python train.py --num_hidden_layers=11 --hidden_size=256 --num_attention_heads=4 --num_key_value_heads=4 --head_dim=64 --intermediate_size=1024 --vocab_size=4640 --hidden_act="tanh_gelu" --norm="layernorm" --norm_place="pre" --norm_eps=1e-05 --positions="learned" --qk_norm=false --attn_scale=0.125 --bias="all" --tie_word_embeddings=true --parallel_block=false --init="normal" --init_std_qkv=0.0272 --init_std_o=0.0058 --init_std_up=0.0272 --init_std_down=0.0058 --optimizer="muon_variant" --learning_rate=0.0109 --lr_mult_o=1.45 --lr_mult_down=1.5 --beta1=0.9 --lr_head=0.00707 --max_grad_norm=0.5 --warmup_steps=200 --schedule="wsd" --decay_fraction=0.781 --decay_shape="linear" --final_lr_fraction=0.0 --batch_tokens=65536 --max_seq_len=512 --doc_mask=true --train_tokens=438600000 --max_steps=6693 --dataset="wikipedia_en"
MLP neurons of a small language model. Each row is named by its layer, matrix (up: input weights) and neuron, and shows model dimensions 0-127. Each number is 500 + 40 x the weight over its row's rms, rounded and kept within 0 to 999. Numbers have three digits each.
A block is one neuron, or neurons of one layer that tend to fire together. After each block is what it responds to, as a language model described it from the Wikipedia text at the highest values.

L6.up625:499529532538480456458490517546452473460526557558494536434539469526424567452529613536462445514536368531571497534427490471552522471526549462535451497545491479444432517453540505547544392555417509440512511464497512539485493530468523510479452549480547512498474442444510511491566552437544463477518446516478489500508479556477530464424526446494526514495490569536479519471489486511483516525568
L6.up888:508497570427498467512567487549561518474485469496490550496430541457543501432459555518495460470453469480546460460511478511522588448428591442456481439526498492484494509488487498531475591594445475463454534496493476465497505499526537490518503509533476386496471457479505496539460527537524461571503516486463504517529493520533446495509498489539488510535485453542471490428482484593487536490503
Responds to: Closing of named spans

L6.up97:507491450469484417515468576472439567497418408512500556522513534466578520496525524428515488497472450468474434481520536500565466406543534484514422484484502533482507492471510490454513638502496489503512507492576530478477475523525514533561452522490553538475516547463443468491478400516518515563508523528487470509448533461441488493552507451459460397490503559532401495425543493493479511594422
L6.up1023:535459525489395517504458448369517483475460520522492498555516449421503498442444491497485470542582472597428567467524470502469557622533483522598509487492442553462536499465492461545416480508511386514479437499455586423481528543550443475448438478459539487474531559462483491511545544409525526575448509501523538452541515500522553503478524497534487516482504537485569459504507473494497450518455
Responds to: Wiki section-heading openers

L4.up149:520502488561505455484543508484595473428537555553478471461512533541499503453546473485475519488456532465521362457485490543528490535447548549516446467520467515479420478560473426496483442531477518454502431455523547539588517499526540444574498566503533464403522495504496506488434475466605446502531520474528429612490507547444566429484473485503565512474552448517503479493498503519535440521534
L4.up504:533511529472492441509492463503510479443492534472500506452532486450494534451477443495495451510467518474457456516541522500530501566497520518598447558486430487521523461492512511463519489508558547485482445473538544549557509555533549501518431529537542514489520519475481535503524461459441470554488595572476542552488444533511465481484507489567559496415494550448495532522519553487455508490541
L4.up788:509583498528569510492491548457513534440538481502519415466449522452477499498506408466477471523536490454469555462499445487474575474518485555553487511522446434515582457522538524514568429498489555432511514525424564488464561544581495414535532433442491497451558479516501472485469463496471465565538529544509484487478454504507531525565564460433497490500580502543544499501487431518517558545529
L4.up840:518528583518542510559481454436543523471433458525469468496475501469500504448475375448502531535567526516493468417533515504492465554528476440464487478543438495490491473519483514490552524445580521516476495459532523452471589492476510441513571540488493490472453503491490528486533518538555492577481552526442534455540546522489513589496470524467524476517542530533526479434518468509545487491556
Responds to: Wiki section-heading markers

L6.up725:609512462475473510421535549469532539547507488484490464545484454525474422430483521522498464497508551494416509465485540569563561471562463524455399488500505480521566493454468549490529544420525446536502575495502526461504497396521500547534526486526505542484468466514526499460540470449515469493446552460557523481553524537388492503492524518562531472481461577509540540501540498474447472470491
L6.up923:542465528494493464476497570446507431470515456505533540485411500429456440482504554559479491571488505507434479466493503503525518590518501525488521510508460557480561500467523573493478492562460527512512574464398473493473561462470499509534430530504527483548486417477448517500611512549414497491458494535482519529451523556482501513540536409467484487506528520485542491487496512514486457568538
Responds to: Name-internal pieces, sentence-initial He

L3.up194:506508480531529569541474530503421499507469527454544406515524503479498500515478515538507492519503470522450478512471559560501434531440609504542623577591476471583514506547482512515463525488475495403468518423520537493508497505537532471528528503504449524487473541467437481548507516545613539442492482510512497537511464463550517446474545508505626446568496528435511417497494564489443487562407
L3.up226:473486471482526508470513528542545512561467433495547481510516450482462414512461537471451537478472494466482509406502478567565485495468500581462514503516482466557483537465552457476506497596493481520460495570488552460497540523517550458542548514448484488537472532541542463510555564521504479480485522452473498475467551480477512515448581522462470547495478461519477457484586457505486469395491
L3.up239:471504503515495481481496543498565463531495492486469553490622507528471412494609478504574507480504517536464492531511516522484475483451494494517492507501468460467461533596496538501530572434463464501524422514490510473461476479499518515446525487454495513588537471544483472473501500619499515528544499427531549476514525510472500470490490504500524536454490511503541474447566442523431505506499
L3.up458:528485481524504487455550478525497509498520540465547456500504478566568470472469551582571476510502539500459536540486577477526450515543539491495526545525480533490495506461572574461530459529532490478513520483504562468500527536461531538508462459536500459445505488584481445568547535479519518407547493459520512463438507468486500501466535468508567446509532520492498503545482486549488494526472
L3.up553:553491501448470475458471583538494492542514522492519512537536540530431485477482452521484556519503522552474463484494466484483538475420525535455464515489478484420465500515524507506410589554519508447532459481446488485476556517499491565459478549485496478456542512513463507534446454529491523490546509513464491482515500473486455435524448557566535539564505498516499488381534452504480543402539
L3.up585:540529472468543501463485562520569528542562514529495428514518482521470533549463497453542553517595427500421507469448497507481531505464493513456453479469514520490441501522448548452530492502498535466426518468490385501441445462408529513419509488505497477522496485469474486539484478538560505476553434510463531481547517482456507511490462483546565535436465474517547485514548497495464513502555
L3.up664:510508563466487406458516535521552502579535526508531500466519470475482471471492461563440525433514474480488552554527457453497509436476465474485534513532483438507457518529518486525512540487510545507468536506507465449462493547535516578469459508503562393507573470535534480520483550491507525526505497504510529444533536443453470501463530534434529563503490454547507505533539451473495514492513
L3.up991:513526507472539506508447422548544479550469539570470454544476503454516534523493531498485481547422508464521605424483475464499478505513429483440536560557491514424556472483503546473509463525526430508523512472557511471403538532454540531436499547493471474510482564635434463451493507487494563524443514471454541502520497536445450491488510560445522545498498481528428484499477401499478495480478
Responds to: Internal hyphens and periods

L6.up110:534508478451558475555492524533557409426514590425578484518520511506514538504520452495473458565512465556448513550498459519509477508456523483546495497557473463512518456483490540496488514512476574473447517476472516479538488467502511492490487485546520525444524413490505481517467470501481483449482540532439455559438514463508455529510471473552503491452532482518423447493519688503497514503509
L6.up351:502461550514517470565548557485486531457461455569534441522514530567463501520518471517521477500460461509479480524541474485536515495513511476482444491577462503487502482487507527478518548476498448401471522528512508465534460474530499470528537497422505512536533511496447494462557449445505512516442519515539529516496551513507485528469477477550497499408488528564438507432529482522561513477475
Responds to: Kinship and personal-relation nouns

L3.up260:552481503487419444520459490517540500497511528457478530425546478439460496545513478514560484512521388513508478521550496472542488465404522470467523442516532512475543434535510522526581534490533559486464483505465473551501492460434561542496495546514557454503472443407578497572438544498526496542480460475465542462526545461509464516477512518474494571542531496500491480548526496476496419487444
L3.up275:487457465583414474547487467549512480522448491474424533504494529418485554454524456473563454533558485514517459552618551513531537487445480468560476504512538483519416475485516465504502557515446487530498507503499527458483498532517514475492558516462503495537535454530497499524487464524528485491539465498519488525561500488470567564498552437468415533520526474505507532522476456499476473468474
L3.up317:516418528454515466529494569468468549522456589532482442548504505556473505522515496444517539473448446517498556513544482548493509527482494497503498508547451522449500444428436546525445478526431536528506502547501542449464556510445524488562500519516542498519499480502547527471534458482513507532411551560494585457495543459557551608415530489489529510488572491538508522449573481548423481481513
L3.up497:457497500460488461530538426527554513549505533480486486441469528506478497555408521529457463522568535540482522506505524529532532456485520546512446550464475450522445562444550410521541529474591483513525445526542409502565483460433537478414474566496545484514453413572507500509470501456419392509497546523507498417500487550580421520410535472443501473516491437497535525504492490461519522486464
L3.up606:509442398530470499484505513431512588480470500529495422504546548449494535487509475494503444591521486526544531536429505570508510492567566517446521465500497531511542413596497409467510487551485551568525542511434515514506567420503541493486444499518487512449480489441458492501546525463495494517414566473470514488543508533454510536498516526511493517462504504483482581499467525496519480435450
L3.up672:505547492532544425463486470424468537494536552526480479471465506484557525496429461414497455442524495520441438520467498474535601514601610491462496454482477513474473495490447449541514504503491521512505573482468554465547513470530512490452460430527501509493550545456518641500525441516496466538495472458469578460597497505468526511506581453522525559494521530578462518478423500553458475480534
L3.up819:470554475490446504521529457493485502545532502478513469529532447470525483464481546505523495457541548432532586458509482488461453494502539519476538494526498510502455520499439572550508463553518503472496518475495579539526516459493485540421522475531505533561548568435493574549459531544473499495493511508558476450499524444528530426430470492449499495450484513546461445531528489450401601500568
L3.up880:577497422464536498533533451475467459513498484521504493544469504455588482539475473485485492571574496457509425483582536571492472451451535525506496571490470489550507498477468492517484557518506553431423450497485519552546480468541488592478513500547537482493458505463545495489487520495490515511467473543477545527502535588552531511462537502454531470486513551534489445522513448521445560503503
Responds to: Wiki subsection heading markers

L3.up48:462566470516541495502495519484470510529515471492532469535500429499495488493481509478467395551497548464524459503501630458474494557507545510537506461612452529457476590510480457516471536551493559483539555491520504434469476475500520457501517539499512453542484419529490479464412518498524507517485474520489523478464496518491492484477527491424431525488480549506483551465477591521508536550506
L3.up136:579455500479512501539502458478443428420473540456501455452469502516526487532486532465454467610489560493551489454525433551544584536523383570538436468506445509523520488555511528485500491466526471501521523484576497457481513526473521506521512468535495478413490478479536560568475571449539494491448534514463514532528551533531473482479545504495436467445464583535533495479437551489530462509577
L3.up156:525461490508503462416477511440524495505477556555535489513513488515492432526525465486584514576440536545477463470497516496504528563471555449540508520472457412524506535422561491440577498521542535529488507450514509495556489456415529465540547523520552452484472460505454522515536527532565559506584508487466565552480476535479493528500427430492535465478505472453508508508467455438496552497487
L3.up498:484475478508471482502446435529537441538563523481518489458506526475492535490511391447575489513442552473488557497586503513557478540462527457473574499479449503471458508495440504464550552457412542492477480503504455481544543483539474536519531421502546517457558521384537456511447523513478538506515473469513526507522432541561509496513538499506501520464482585457534524532538531436496507514558
L3.up595:508424493530484515414591515580408463474493479448451403451469497590489517504543505480513560554512559471495573532473507507495497488464500473523471539485543481548455467569475478482483475509531516479578476514459542465518518446478510499521473480520467493499414521498514433562502516461484494454497468549539548592443505438537441533481590453533413475540599515434471542538605537494437494501498
L3.up731:526480464470529562457457509514430454522492555523521467488462502525592488492492494495505432596470445503525497534511564495473525534520406431568458496468520503408472519455457513490539484510489512464505512430501520528627428426420514486492482545526494530536489446499505472513471521472387561488453464553538548571516504522509470529505503459487474490468427509456459513504516592476492467553495
L3.up790:556483432544465433451487512513544495416548533473513496468544473526504556470494458564556495495539491571500570512412558564488502590484529451445589451519502517508535428445513518469506476519482494470477538505492469461516491430491505491470563582515454518393535492502487459487529530503440518555485442426581545490483498507485492544518423517518504497463565450420486602493579545490486505530496
L3.up958:500438486457438408403441509527566491441505537516498552414537496476509518510570513436471516540498522530578477536567468581491538538456498437572457563447526486492467490554500476536503413522442461493538498483481512485493476474583468511491498503465535542504469461520475557459506523513477502554565420447565490472471454461539511582454434513439451505452482510519521510496570597528519481496503
Responds to: Biographical verb continuations

L3.up72:480494488460453518492511410525492532506522534484413441478455526506504486491435539557491486451557536509540526522513562453581538607458468562448521529552522540468466431467502567485457519500519583482519473518516485513486424463583556495548472487468533481515401421511480440533441519538503486490445521502438491468507507561447521469462543513517521442542531449504514522484531510493495494457463
L3.up130:542478531506491533538479495560498436478527484502469505484576564453488502478510474474523443460462427502589452474464515506579543571522470479453533464532471578545462489506553472500585497575532448546483492419532537516515481488554486541539449537543500548422534469454450454524478554429486514505487471458506475439571506442455439529485512546421492481501458519535558510507514567443494500494550
L3.up244:473435529538497428528479488511459458443477494517500464454463470486476515499459497544530487499490552535555546497506536550531557573483513464520484454475515550472471516523535496495531484423473526487382512549573497549533501437525544470490506551528605470562488452482505519479528483476445442408435441440591545456531520548486540463441474540458446509492457451544503470488444563514486504501492
L3.up314:541471522481541520478412513582465477508513547604455529537547475464518536544504488497509509437428487552526583537432435496516575544510536520464517485540510501486411495538562494428490490526469528461429471552523527488480456515537463470510502504526525528540505557555526477516534532532512497502439500518500532496544524484498508482450564501481531580482479422470500475530507494534518508409508
L3.up327:537520475468514430506558476475526476520441510532475502436476494428577540544410525478510473519475550460468463369436513439559447502518481537477479531504548540644486474516536533541509495525574505500485510517509539535563415542468511488458521523475522478502552497426502532552520503509533449513425523483531473519493508526454540526461413509497520521534454523474477493490473588514453538475511
L3.up658:547444548443546471486539511523488489492542464520480517532540533509525630444439541508445512334504516461517528467536486483482506581513481465429493448520501537520480518542546495405506455516419495492524418491556486497540513509547499473504495455463523412522463537471475426497539487501523530498516467486500503436471471493459502478450571470486425516486503470498488458471526553506511524493502
L3.up668:535481570486566508455451507481461538505479523548429528435557526480515488489403505468505527448490563536467504493489545480460524576498502509501451442446490525514450488520529524529516502484495501554420502568508499522547494485519565463510474550473506466576438412569525460509519511419455451404528468472494525482581482571524529449494438494490486453485503505489482464518465462556484450489544
L3.up715:531559527501437513460492446498457559511464459636444470476488554437489494488500539494463528434470541544520445492488522428507527567496518462463516486467494572535497565537560488476585464448436537541423460508527539568546496488488568568495466534536560447599501475507512458555507521496488427508463438528498501495604519529470469510467507540481475534457486468463392491512456509557500543496551
Responds to: End of titles and names

L6.up59:529538513517534485501523445511504525504523446465451485437494458511511456473512491505417446535476531465498489583590547567394504531572489461484550505517551500545460517498521463517464538508481495488492495504498507511478550516441524536564423459502458445563545509586491474494491494447527486485470490460490529514464499529574450475517524512534503531455524492517520489469534537500458469541556
L6.up653:536411386579509368555496486599380565514518502484520506446552533521551508537463504498484496521520525496535486489522540533416502502564546587457537515474476498514521450504483430538535516424495542481533496484509538506558501519563498510502545470515472460466542438522384530557445484497459564492490452434536484515491535501517538501508522479508564414500554497476463497507502529527467428489538
Responds to: Wikipedia table structure tokens

L3.up13:533441502485590511560475456533519449499466552523477547457453451570488538515480531488476499456540505513421519425505529503480526471494497525529473548491441422515504510463516491513539530581499553479439521482537519509445492441567416529536477507473501453462560494525533481444482472562517478493513491477519467416525450492435557568466507551524507527540530435480456623467524493513513510501556
L3.up64:473517452469558484505522469487482520524481549553491576468550448561457449438481404450540472522513506468482535593561427474472480420431543475501468580495494477530523525522478544494485503501490479456484457497516591336473485485486463515541462534481544510521526462559528541442517453507482523517471545473468497503511420550524501465537517507558540540546533493548426426514455518499495479464482
L3.up161:503483535437504517474528542542489413548558598510501554528434554574539548498494487493544465535520452392483461440491481417543496531504547541583481472527472551475454552511432486426468481455521433508506486467530500521438482540409464528486585506475534483511467470519429542493547512497426478539461463525539508432496529486498440509463514514457517498511502512507457552472504499479549487530499
L3.up292:546474448509546562537529502524506442529507528445505521576498505482529462524466476525588510529578463457524464483481465488515535480511482500466495564478520546475544550487452533536554532480529462471491530404481481432506455551465535505523454501509467447615455556466539396524529502472552461553498483536449578521490528428480530415486577465451517557538442454519528481487487419492483470488529
L3.up499:498527474521511478563553484510505538458469481560420524492479454565563381467508476551494528517511474519494479464514491436524482472432494514519564553529528516481514421492523537451510493428446560528490445525518516488573494442510493497539447440450527499553509466516582473456480514507508532540484437473470518514508450471486521487520566493510511476540452550526401465507446526476494490492507
L3.up561:483508499524560441519531470525459485446523509491513461529502495511570523471436490556518454491459548464534556528467457540554454473508481450488467582489492498467602479523512506562517567483521467532491523549533510478547475501500510510433456581504479481475486489460462559518539551444516472488491552513516436521460511447474520483476478535467542520551519499462442498494512562496429507518475
L3.up733:491459471529547472475468522467432479515462497524518486467490485511546479519540471454513517561535534539504502418465471483479527522529559504460525502394479495529538547547510519512486510518521458540453542488464507433501507528460468525474403463489468465477564457449448473532502562439496524491500473435462502463511469558504524405563473522495536573450531566557552449533504514495506473451480
L3.up762:595506519484545565421515517478455467533577553470401478539486534616505426464467453509564458482595477505466481423475528499572515504537483522474514521499515508516493519502494533529528492531444519492485514455449538505541516504524511550606566473511431480453475502493551463472454477474484518498514487565407542504440495494540480490453520472557514530480577521537503573467480389471468521542514
Responds to: Word-initial K pieces

L4.up407:517477556508523459529544494491537480476529484461539503565403439598520490468473490446484514493487491473452521462468497567448498498502508489510444565508573479542449536495500498488490489519456532498521479497529539463541513548494478458539477503513424524501488491520493594537486575591477498496478510420472507473472568487516510521406479533490462520484540577515539468507463540538508523496517
L4.up558:523514504554495472542475499492542560431473428487546515503405471470611487536535538507477530544452544567437550500481526450554510484422524535489561518478564485522567496463520486498482587413498511444516426532525525442461481574467498536487587494454448486480417517438495539569483594505452516462548517430489512469442477563503493491457501549462455490516561495530551510472460473511547481567566
L4.up614:479525439455481447545462505510511415450511585459477515489517484493526471467440514481503519535468526572478469474539544516503489500577493483525558511527491471603526467492580532466521500512505553509458468491511492507473526481537479574538483523548508453457458545475486480547518475513432531521561491489480532553471450516480487482563503561568519501467504573534522463452491514536520531470492
L4.up966:541509451575492452515429558498517445445452476591443506488460525536515514553538448501491516555432485521427442537501449507469519477433449444519503432429469518531529498442549432485444509547548470486559458492575514476555492487508580526489488570514537518499544548487504513507544462509465528523552481506419512520548536514533524545550493538474485493563531545452499487422523477537492442534494
Responds to: Infobox and table header fields

L4.up217:502559523508495520462523500461505548506525527532511464400480486415523443513565520497454510472474519477515555469527474469523513550490471517533509541515539440486513493423562492459486511489431537543504478433508473432508472582535523537484414434481459503512469526519524530499485515471450405512534558530543562575551552410509513570462505510477462550533469533432495499408500517474501551521535
L4.up378:567444476423555539487552439491562545527534472474436462502509519544491520561533441536469560450483472501570497490374491492516520567512552499506482489470447409518487504496490519469471493510483467514542509512486417496597539496512440517533482480438479507524483455497478591447490445552486484513531551423490522522496515474541487563499535437519516466452575456413494533514469536433526535535442
L4.up643:537522465502510456481510440495541541564499543514474418496496574507472497522438498497405509482513543506532502461551559513518530539484479456423508502505497523537484482483449481502483529501491501504521510510489471541490499471502555540381486434542582489484550561458481488557480507503489473550456444508491490537513593508489503525496572540575506578485568488499485564487511445519456567496534
L4.up861:551517445464478519459528537523492530471528570501419464502503479475446546498512466486492571504443532461494569497455359505513572500567526470515475547533462410542536434516491560433405465544489507517569530474480495516542492517587365486499477471493524448473531563531507496577505481549555474545500441455446553529563507450494447483512500521492504519539436426467515541481530438446472548475509
Responds to: Passive past participles

L4.up447:500452537500533516466470495467484502484483467561519494491460515423475532542509475482463461547528449527558458547479525430538558474503487554518527504492459465497459502454510468488434499509568483484425462537528488506425502488491589488536542527538573504573507526499486442462446473565528460498509466523559483480445480512494450534520622508429403534563535532558518525455483458508617504433561
L4.up756:512497505412543535553523512530584481559515421534505524499550468516491536517510496515505504495536466493481524510478499453475577556485403512416495471478503548496524431525555514492484466503511490503470475550589449533530475456497505582454516576452551483518478554507469514577522494576575463528463538501445458505503548492436436546447525593452480509499541465564510505524502506498523534459438
L4.up823:468521542506534548507463523591478444503479494538441483440527514505497489565508500490503429516458516548541487506563456512493489493426479492492479502532525416453431495576525525470498555455494498499441644494402482510519479494504478464507511479522500508495545455571459468479532481575599401497486516534552500484518526508483535536437507543521530516511466523516485423419574548499565491460516
L4.up866:535477545502593534511524488483496571538495475479530475483543552520452486550388447478561527473528471478486589481479532568557518505523472561519472543474468449521402431498490528546474556475532516511517497587498578552534480523484526499460473520492560484499536459545502434450520544495454464421520532517486520519473498525481562525496436539501528488498516548550463519474508469453484437462563
Responds to: Hyphens in model codes

L6.up175:490572471583499529536522500422493481511499480542509536437596553474585438538523512500465481497525545503433524532525516498457460530493522485451527567523495449498528501482483587435515557498490504465507477453564540492491534524507464533479537402471518562539532514596468448488519489538448491483426559496487486534502484521511584452519526520419460557499539482543406499516456487464493537484487
L6.up347:543532458554410513501571437467425555514543461500525486469492440502522451520506437456518502539631496554431545533537510491518578515469598464461519509545495495503486446450451552489459543604480479502502523503478598471453490481555474454616499486454510508529438491506464486457454445485450448487513497477469496453506530573489504496484484604458520499469560487541403495458440467489508528473532
Responds to: Plural noun endings

L3.up199:527539524471573494503462543542517468493548535494422421419474434535524451541523523536540502531472522540562491456542501464496507474483602494482457517478439454522507494470496478435596448537507549520522594460455539419488478473464510485542497503475491451472528512514548510423443484463462522446473457428492445489507470526522413521507524513516528485529570495486494491440484524433485563529521
L3.up250:470503553511499490494529551535533523554482550409451561540500445533515458550516530554499504529461465464460463470531454471463488584473578486513497491497550438494550575430548514453533496482472491524534519395488440543488515511512540573499541516454568476492530429516481515497553497505500541538412518443467510485549470544542488438424475523565516473424520456563465500517496528460444585499496
L3.up447:524485472496567564538519585528590527468425500501469508530552474493498472524425523482459533455521565532547470494538564444424514535498459459514466521451453472442508492520522544455482496465473490461589536501458495494479466425473482492524497524523548447549482513518574351500451466472514562460464515463532448488544529446545488515437550560451521550494456445547501530458541478515498545500457
L3.up454:521494461491456462509529486488469557542481570547523525480524546529471505537443547472566491455487498476460524474483525564454503483419596486530469516511433484559538486451558573469517514508512508489576517483516522435471504443426499430569571387476564484496487523495524498460536531537487494508478563473417478400520508440462452484507570490540478564525518518494430504487485482491498516514467
L3.up552:541465499491449515487501560487495428473504489541520467459453526454532572422488451483507477469506449501419510517436563528449444561471554493522482477551549491449573466487489440513543527587408567507448487478460450473434478529535483505550520444491480517491442521503466463438547503447514474496525579508492488518501474478537581522546436541508478627489504479456510562510532427517513496543564
L3.up834:567526468422478464496449550537567553509499559507478463488513538497530431566543569530476519474499447548511497509456507477454538514538476499478478473529452580500561486512506591517509454414446494499484518516420516563507500503416526501537455513508428524484498454450516521544497497509495538524516514430492498438567455504568492507487517535489426517530487517480459497598477535417475485566506
L3.up897:519470520472565477524495429494558524483518562491570483536469455462530470497472511415483460495532507475555583560452487488493426469519468496517556519549490512488460447458475593457497502505476568450534527511441568460418473541465493527601467565472476552515441597453491467550514513495547529529461468524460442537465508497542487522527522489515556536480522499509542529531456507469465543521423
L3.up943:523471477465495486486547548545459592508442458561488560493610541510563460524388515444492542555511458480522452501506519466485504563508530451464496444531493503520451517465498492494518534477506452566433520524469450469476525508504429535510487492521519501494441544561421426435554468514469512488496498562474505474501525604455490461515506544466463535543477501527443537560528545517452460519463
Responds to: Noun-completing suffixes

L4.up86:563463504511504438545521543537601478492489493369527503473543549423532489506496455478466470512441470546559497481456469508501512549519441524503541508490465515419580524515444457476547475519479515510501469465444487507507496433407493493513571472544570504466447453472549574541559532535486498497462486470457510518551466406485521523535480454563462542465530548413513537519486498454464511491540
L4.up104:492510534475455514495432498532446456454476507528463519548529532435558443507462506484486547529469488503513495571498519551543547515539472477490530524527579508452522498490569554458469490460576449544478490529529539505522532467457414527526476474521559488514473552473494451492573523580532481531483493530417577546470536514505538524500527546505491530470525436519499537567487483511524479452502
L4.up122:550492493476516508447546522463520526439545559488510501543585516464541546506543547498520518488525543489500445537478470549521482510499454503448529473508466531451492421467449567459451579527525480482520544518486573492492452486519440504594511522541597535453465573550543459488553516525483495516558467531465537532456479515572440503469520485509573496493466418491456541501475435482503550530428
L4.up251:523526410524461502515565567457489504472499441520542449500489450488473484473518425513440497482504471496554490451529516496572567490515448544493531495476503523540514434510472527514463530527484533427556498435493506522551450509489441460501556553479562587418467551513493475434519532575508498507491529543534523450522501536516479468512547539525434517470550496497471487484448504500532520499538
Responds to: Noun-completing final subwords

L4.up64:610528448608508455518544473501552463508487495463496474464526505484547527484514484480451490423507539421497419484565543499472487454450473506504495496461562497465516485448540484549464529522513520529588445490421492477540421484476478458508563538446507468490486499515393555561495524474524528458497572497544495520439522552520476492532548431574506554456497560504473485463525476463509535517534
L4.up682:535511543551524526501567561541426488516506509522474395502451451526482554513537494553456482520495513499550527492503501522541503491465547469540563506433481378496503541500534497480515557487476540461541535462490468555530535514528479478413521443457501478479510495487454581521490449507467455542549496452467444527545530551534448495556448486472529546523533481524525536473472508425363507455484
L4.up832:517444517546481529550545545509448461448499523486545429497517480504536452491568474500464498510633489529496507474490507549505567576469502615496453506462450503503475485438466477512463504623474497492518518454509491478444523529548424503535465514502533519463481482497440544486511544460494470470541478434495533529525569501494458483499512524479458460453545579441443489422468520472498474458504
L4.up1019:469477514519491502547543504458506535482438519500525441482460501547524484495626477500539532485527511455532544526519579479462550462449540519509475499455454408570501435497449438476498502466497524486464489559453453526542552539483483528522442553439473451468432522390429523534502598427496479387501550511464520571526472582554463495519542542520439480510539559505433457500535502498467511506531
Responds to: Passive participle completion

L6.up167:511502477521509522433504574394459420540466560557510494534551484508550471497588496480525456486458559462502532495488458548538458498451499596482494428543548519537507490545461473556496558495501444448541445521403495490480457534527470524501509523507500492495466519514501504460563514521502490423515457424611505529573519504600515473434464486481529581483518507569412494572506536461502457545556
L6.up961:508526493452508526401493549509528496542493462557521525532478497604436475486492475514482510573560484439537467568517463457518531477596474463496484494482485499468452484529523565484478455558500538544415451527503420484444557545531477482454443522513470488489459538533456454453473458505487479494502531456655522510466506492539532484499517476520502504440480527531550523533529523507471487503516
Responds to: Space before date numbers